From a checkpoint of a small transformer trained on Wikipedia.
Size: width 192, 3 heads of 64 (1 for keys and values), vocabulary 8192.
Training: a variant of Muon for these matrices, 368M tokens, 5617 steps.
MLP neurons of a small language model. Each row is named by its layer, matrix (down: output weights) and neuron, and shows model dimensions 48-111. Each number is 128 + 24 x the weight over its row's rms, rounded and kept within 0 to 255. A neuron's up and down rows have the sign that makes its largest values positive.
After each neuron's rows, "fires before" lists the tokens most often just after its 100 highest values on Wikipedia text that the model never trained on.

L7.down412 [128 106 119 115 120 123 144 130 110 156 118  76 132  93 122 105 127 122 159 112 130 145 187 147 134 133 111 178 120 143 106 115 161 162 128 159 106 145 164 136  91 103 129 135 145 143 156 127 132 108 154 113 137 143 122 158 111  98 116 149 175  96 136 116]
fires before: "=", "==", "===", "G", "C"

L22.down230 [155 161 147 113 177 109 188 128 125 123 119 132 160  89 153 141 111  83  94 123 105 145 139 114 172 116 115 138 144 135 141 115 133  94 138 117 166 113 118  83 109  98 157  88 153 112 150 111 110 135 155 144 134 123  98 128 130 109 123 188 156 144 130 114]
fires before: "–", " to ", ")"

L12.down321 [103 130 119 134 146 110 126 104 154 124 108 143 100 112 162 156 132 116 125  95 154 114 120 127 161 138 133 172 107 125 109 105  88 140 111 126 122  73 166 138  65  94 127 114 156 160 135 112 126 171 171 136 113 143 135  83 124 136 144 116 175  98 157 114]
fires before: "1", "2"

L9.down245 [146  91 138  91 161 117 134 107 142 110 106 121 111 106 151 114  99 119 131 132  73  92 150 125 170 148  94 127 108 156 100 162 168 126 130 103 155 137 168 106  88 112 156 134 113 115 149 120 152 166 123 109 112  86 132 157 160 142 150 137 160 149  74 131]
fires before: "2", "1", "In ", "In"

L18.down43 [144 135 148  87 154 108 105 113 117  82 136 128 134 108 163 144 147  91 138 152 132 113 157  60 119 143 144 170 144 130 125 143 146 116  93 146 130 115 124 113  99 157 117 122 156 129 122 127 126 104 194 113 172 167 102 105 136 136 149 126 147 158 180 143]
fires before: "2", "1"

L13.down46 [102 107 137  98 116 118 112 138 130 170 113 114 157 151 148 113 101 129 114 135 124 103 121 161 127 133 139 114 120 125 168 112 162 154 130 163 142 118 105 157 113 149 142  98 165 154 102  67 130 136 136 138 128 131 137 103 140 121 134 135 148 121 136 153]
fires before: "|", "| ", "|---|---|---|---", "|---|---|---|---|---|---|---|", "| R"

L22.down409 [ 71 111  76  92 151 121 131 133 157 162 115 105 130  94 131 155 134 124 157 110  99 114  69 121 103 144 126  95 120 127 127 139 113 122 118  93 114 151 170 105 111 121 119 124 113 135  94 130 104 147 122  82 129 160 139  96  92 145 131 144 138 138 132  92]
fires before: "5", "6", ".", "11"

L5.down359 [101 110 154 141 139 122 129 129 154 130 117 120 123 172 143 133 115 139 136 148 146 125 123  86  74 156  84 128 134 113 132 179 130 159 181 145 113 153 169 136 118  96 136 129  99 162  95 110 111 125 155 127 163 121 113 187 132 111 111 153 119 122  99 161]
fires before: "1", "2", "a", "be", "ne"

L18.down2 [134 119 131 150 153 111 151 123 150 138  99 147 127 120 170 140  99  67 137 137 138  96  93 119 147 126 143  87 122 139 146 123 141  97 121 137 138 117 120 129 145 118 146 132 140 108 116 141 181 152 142 126 114 158 139 114 124 141 119 162 134 125 132 141]
fires before: "\n", ".", " |", "0", "1"

L5.down164 [113 132 161 117 154 161 139 112 107 126 121 140 137 155 107 172  97 118 141 128 117 110 167 158 142 123 105 113 113 122 174 173  57 105 131 124 130 176 145 124 142 142 139 137 154 172 128 132 156 144 112 156 122 102 129 116  97 144 115 154 114 152 124 164]
fires before: "\n", "\n\n"

L2.down193 [ 73 122 121  98 178 148 130 177 139 140  99 119 143 178 166 128 135 129 112 157 131  88 126 129 140 144 137 102 149 137 165 135 135 114 150 136 115 129 114 143 158 132 140 151 123 150 115 132 139 109 124 174 119  92 125 136 119 136 135 154 166 110 128 117]
fires before: "\n", "\n\n", "ada"

L17.down18 [154 142 148 159 175 134 113 129 152 107 121 170 129 129 183 146 116 190 106 157 150 145 115  85 159 120 143  99 118 135 165 163 119 112  88 130  99 106 131 145  98 112 162 171 155 110  90 134 132 127 147 129 122 152 136  96 138 116 149 141 145 100  61  74]
fires before: " | ", " |", "0", "2", "1"

L20.down441 [100 148 188 126 119 135 143 155 160 145 147 112 169 129 133 142 174 105 129  85 142 120 149 148 168 143 139 140 124 100 155 128 148  96 118  93 139  91 186 117  96  97 147 125 108 104 108 138 125 111 115  75 151 135 106 116 116 133 188 102 153 140 169 112]
fires before: "5", "1", "6", "3", "0", "8"

L15.down235 [107  97 124 136 139 117 111 149 142 135  99 132 162 142 123 169 110 119 149 148 166  95 121 115 144 146 123 109 158 104 136 154 150  92 107 153 168 140 185 125 109 110 103 116 154  95 103 152 132 129 178 149 163  98 100 151 152 107  95 147  91 116 156  66]
fires before: "2", "1", "."

L4.down503 [ 96 156 121 147 126 104 130 120 145  99 142 170 139 180 147 120 111 158  90 115 132 101 136 120 186 120  85 149 117 138  99 121 117 123 108 119  84 134 144 116 152 116 146 138 119 136  52 144 143 114 156 195 130 171 121 151 116 163 140  96  75 108 105  94]
fires before: "\n", "\n\n", "1"

L6.down219 [107 151 139  93 116 123  93 121 143 127 108 156 122 162 139 145 138  72  97 148 107 150 122 169 140 140 142 113  98 140 167 104 119 118 128 136 159 116 137  82  98 115 144 100 116 155 144 119 157 136 176 151 163  71 148 136  90 155  83 130 112  87 111 160]
fires before: "\n", "\n\n"

L13.down16 [108 162 133 158 149 156 133 127 177 175 109 159 110 127 152 162 141 149 109 192 115 125 143 128 154 123 140  91 151  74 134 124 159  96 113 100 125 106 141 141 184 153 145 137 127 121 157 155 152 152 110 118 123 104 118 130 137 176 123 152 161 131 108 110]
fires before: "\n\n", "\n", "% | "

L20.down89 [ 85 129 151 136 157 135 154 127 136 108 126 156 145 121 150 122 152 126 127 147 114 116 141 104 150  93 107 146 120 124 160 115 122 108 152  66  86  87 155 133 166 111  95  80 114 167 142 113 144 151 133 156 137 127 159  93 143 134 116 115 119  98 106 148]
fires before: "\n", "| ", "|---|---|---|---|---|"

L5.down275 [ 72 125 141 145 122 139 124 107 145 129 119 160  85 146 156 142 150  80 145 166 112 125 115 119  79  94  86 143 163 154 156 146 109 137 167  75 125 120 105 125 163  90 148 121  92 168 123 104 117 137 164 130 106  94 133 130 115 120  91  96 128 100  93 138]
fires before: "\n", "11", ", ", " Cap", "."

L12.down329 [132 133 148  80 128  78 142 148 116 150 149 130 141  72 103 154 114 106 114 170  98  95 128 147 142  96 104 122 102 102 159 166  96 112 127  84 168 113 111 100  92 157 158 168 169 127 105 108 131 101 113 153 115  71 157 109 126  99 135  93 110 154 111 104]
fires before: "2", "1", " | ", "24"

L2.down99 [ 95 102 160 132 153 109 156 141  94 127 139 102 169 108 157 137 112 180 131 101 146 158 142 128 126 142 138 171 128 123  97 145 142  99  91 127  80  97 134 156 161  88  91  98 174 175 140 120 163 157 125 162 108 115 138 133 182 103 149 185 154 143 137 159]
fires before: "\n", "\n\n", "my", "umn"

L16.down165 [119 108 170 121 143 119 135  92 155 102 122 158 141 130 119 114 146 125 133  86 123 126 119 123 125 167 106 144 113  80 128 118 113 103  93 113 130 137 121 126 110 115 110 156 107 196 126 151 176 172 149 155  87 115 142 165 126 129 159 168 180 152 125 114]
fires before: " |", "2", "1", " | ", "000", "g"

L11.down293 [ 98 138 134 121  92 147 117 117 146 120 132 134 138 149  83 107 132  80 151 127 107 145 106 111 122 108 128 148 115 170 133 144 107 142 150 119 120 153 142 116  55 144  79 154 126  83 117 131 154 123 190 175 115 127 156 128 151 110  78 167 136 122 137  91]
fires before: "1", "2"

L15.down511 [139 111 133 100 169 141 170 179 132  72 105 113 105 136 117 133  78  83 117 111 150 100 105 123 125 136 108 112 181 119 101 115 120 136 148 167 127 105  94 142 146  69 141 144 109 133 142 125 114 117 122 152 138 160 124 133  98 137 128 136 130 144 144 126]
fires before: "1", "2"

L11.down353 [131 132 127 148 130 115 181 132 146 133  96 143  83  99 111 108 142 187 145 139 112 116 121  98 132 150 123 136 133  98 153 130 152 146 101 119 132  74 127 141 156 102 104 115 130 129  85 135 100 131 155 154 114  97 111 165 158 125 131 161 136  79 105  87]
fires before: "\n\n", "\n", "ic"

L3.down352 [154 174 197 119 102 131 151 115 116 141 155  81  95 105 138 127 150 111 183 140 144 114 161 142  71 122 146 115 145 156 104 151 105 130 138 136 123 116 124 111 121  97 148 179 101 144 129 139 154 146 106 119 164 147 114 135 112  90  99 137 145 102 127 148]
fires before: "=", "1", "==", "G", "===", "= "

L20.down40 [115  80 135 128 111 154 113 169 118 158 136 121  93 122 134 139 101 184 140 163 123 153 158 118 193 100 137 106 126 151 171 214 151 117 123  79 157 147 146 113  96 137 113 123 112 129 119 117 122  90 138 159 128 125 139 126 130 146 155 129 127 153 158 171]
fires before: "0", "2", "1", "3", "4", "5"

L20.down447 [ 96 121 126 128 141 143  91 103  83 126 121 131 139 116 145 121 103 124 147 129 154 104 167 139 117  93 102 128 125  98 131 151 103 130 213 143 121 113 141 130 137 144 129 141 135 155  69  94 136 145 121 103 136 129 139 134 120 146 109 160 119  80 159 140]
fires before: "|", "| M", "|---|---|", "| R"

L17.down95 [155 105 141 145 114 168 160 158 165 139 134 144 146 130 150 107 115 129  90 139 100 106 132  71 152 121 140 155 128 154 175 138 145  95 136  99  74 124 114 131 112 128 116 174 140 145 123 181 111 149 157 121 133 129 134 117 141 153 104 164 152 119 142 103]
fires before: " | ", " |", ".", "; ", " | ."

L8.down143 [130 142 139 134 131 134  87 148 149 133 109 124 149 137 145 135 185 106 142 157 123 153 139 124 103 103 121 115 132 120 150 101 122  89  85 116 163 154  95 143 175 132 124 147 145 117 132 121 120 154 150 170 139 127 120 117 169 155 143 126 120 104 124 162]
fires before: "% | ", "% |", "%", " |  |", "% were"

L22.down6 [106 143 133 108 167 124 138 156 126 103 122 154 133 147 173 120 152  66  95 139 122 116 157 154 174 108 104 128 125 136 144 135  95 128 140  95 154 146 111  73 154 123 129 107 169  89  86 143 152 126 110 147 159 140 124 123 127 132 107 162 132 109 175 141]
fires before: "|", "| C", "| R", "| N", "| M"

L6.down490 [106  80 159 112 151 168 180  86 110 123 100  86 126 140 102  95 183 105 137 109 119 131 145 157 112  89 139 150 135 106 131 138 149 106 145 138  62 141 135 141 114 153 158 122 125 155 124 111 150  94 123 146 137 153 184 111 101 136  81 153 159 117 126 146]
fires before: "=", "===", "==", "M", "= ", "Career"

L10.down117 [112  92 171 113 109 156 139 116 114 121 134 171 129 172 107 161 122 132  92 190 119 142 175 112 118 143 107 136 144 128 115 141 111  88 148 135  95  81 129 116 135 136 140  86 121 131 111 108 165 111 165 132 100 152 124 138 103 128 126 112 122 142  90 131]
fires before: "1", "2", "\n"

L9.down496 [ 88 144 129 117 106 125 149 120 119 116 167 140 119 187 128 117 114 118 136 149 112 129 165 123 103 124 120 141 159 147  99 157  79 126  98 136 127 128 122 133 136  98 160 124 145 148 106 133 145 151 162 161 141 132 154 129 126 108  58 159 130  91 147 119]
fires before: "1", "2"

L15.down197 [110 163 160 158 167 131 168 194 132 125 115 120 108 130 115 135 113  72 177 151 154 143 105 124 121 151 145 125 136 183 162 181 143 100 110 136 145 150 120 150 156 125 142 127 126 128 133 156  88 113 119 153 159 164 128 159 155 154 177 146 101 154 106 111]
fires before: "1", "2"

L7.down411 [119 121 131 140  94  82 117 121 112 142 138 145  94 162 146 158 142 134 156 178 152 187 151 130 105 170 146 128 124 151 136  99 143 117 144 154 134 143 184 149  79 112 146 115 112 117 142  94 114 152 137 154 137 129 108 143 147 133 155 142 106 128 127  94]
fires before: "2", "1", "est"

L3.down106 [118 162 119 136 111 133 126 163 105 149  91 116 163 181 118 157 129 145 109 134 142 108 136 155 127  99 120 109 100 135 164 101  63 135 122 103 124 176  99  74 138 157 150 106 132 187 139 126 189 149 163 135 120 135 122 106  97 123  97 164 130 131 121 171]
fires before: "\n", "\n\n"

L6.down498 [145 128 119 155 132 106 135 128 131  95 128  84 123 123 132 117 149  40 123 105 130 119 101 141  79 109 120 138 169 128 157 128 106 129 100 136 102 102 131 133 123 102 146 175 111 162  92 115 142 119 145 140 161 128 149 135 123 129 122  90  88 156 159 152]
fires before: "2", " |", " | — |", " | — | —", "1"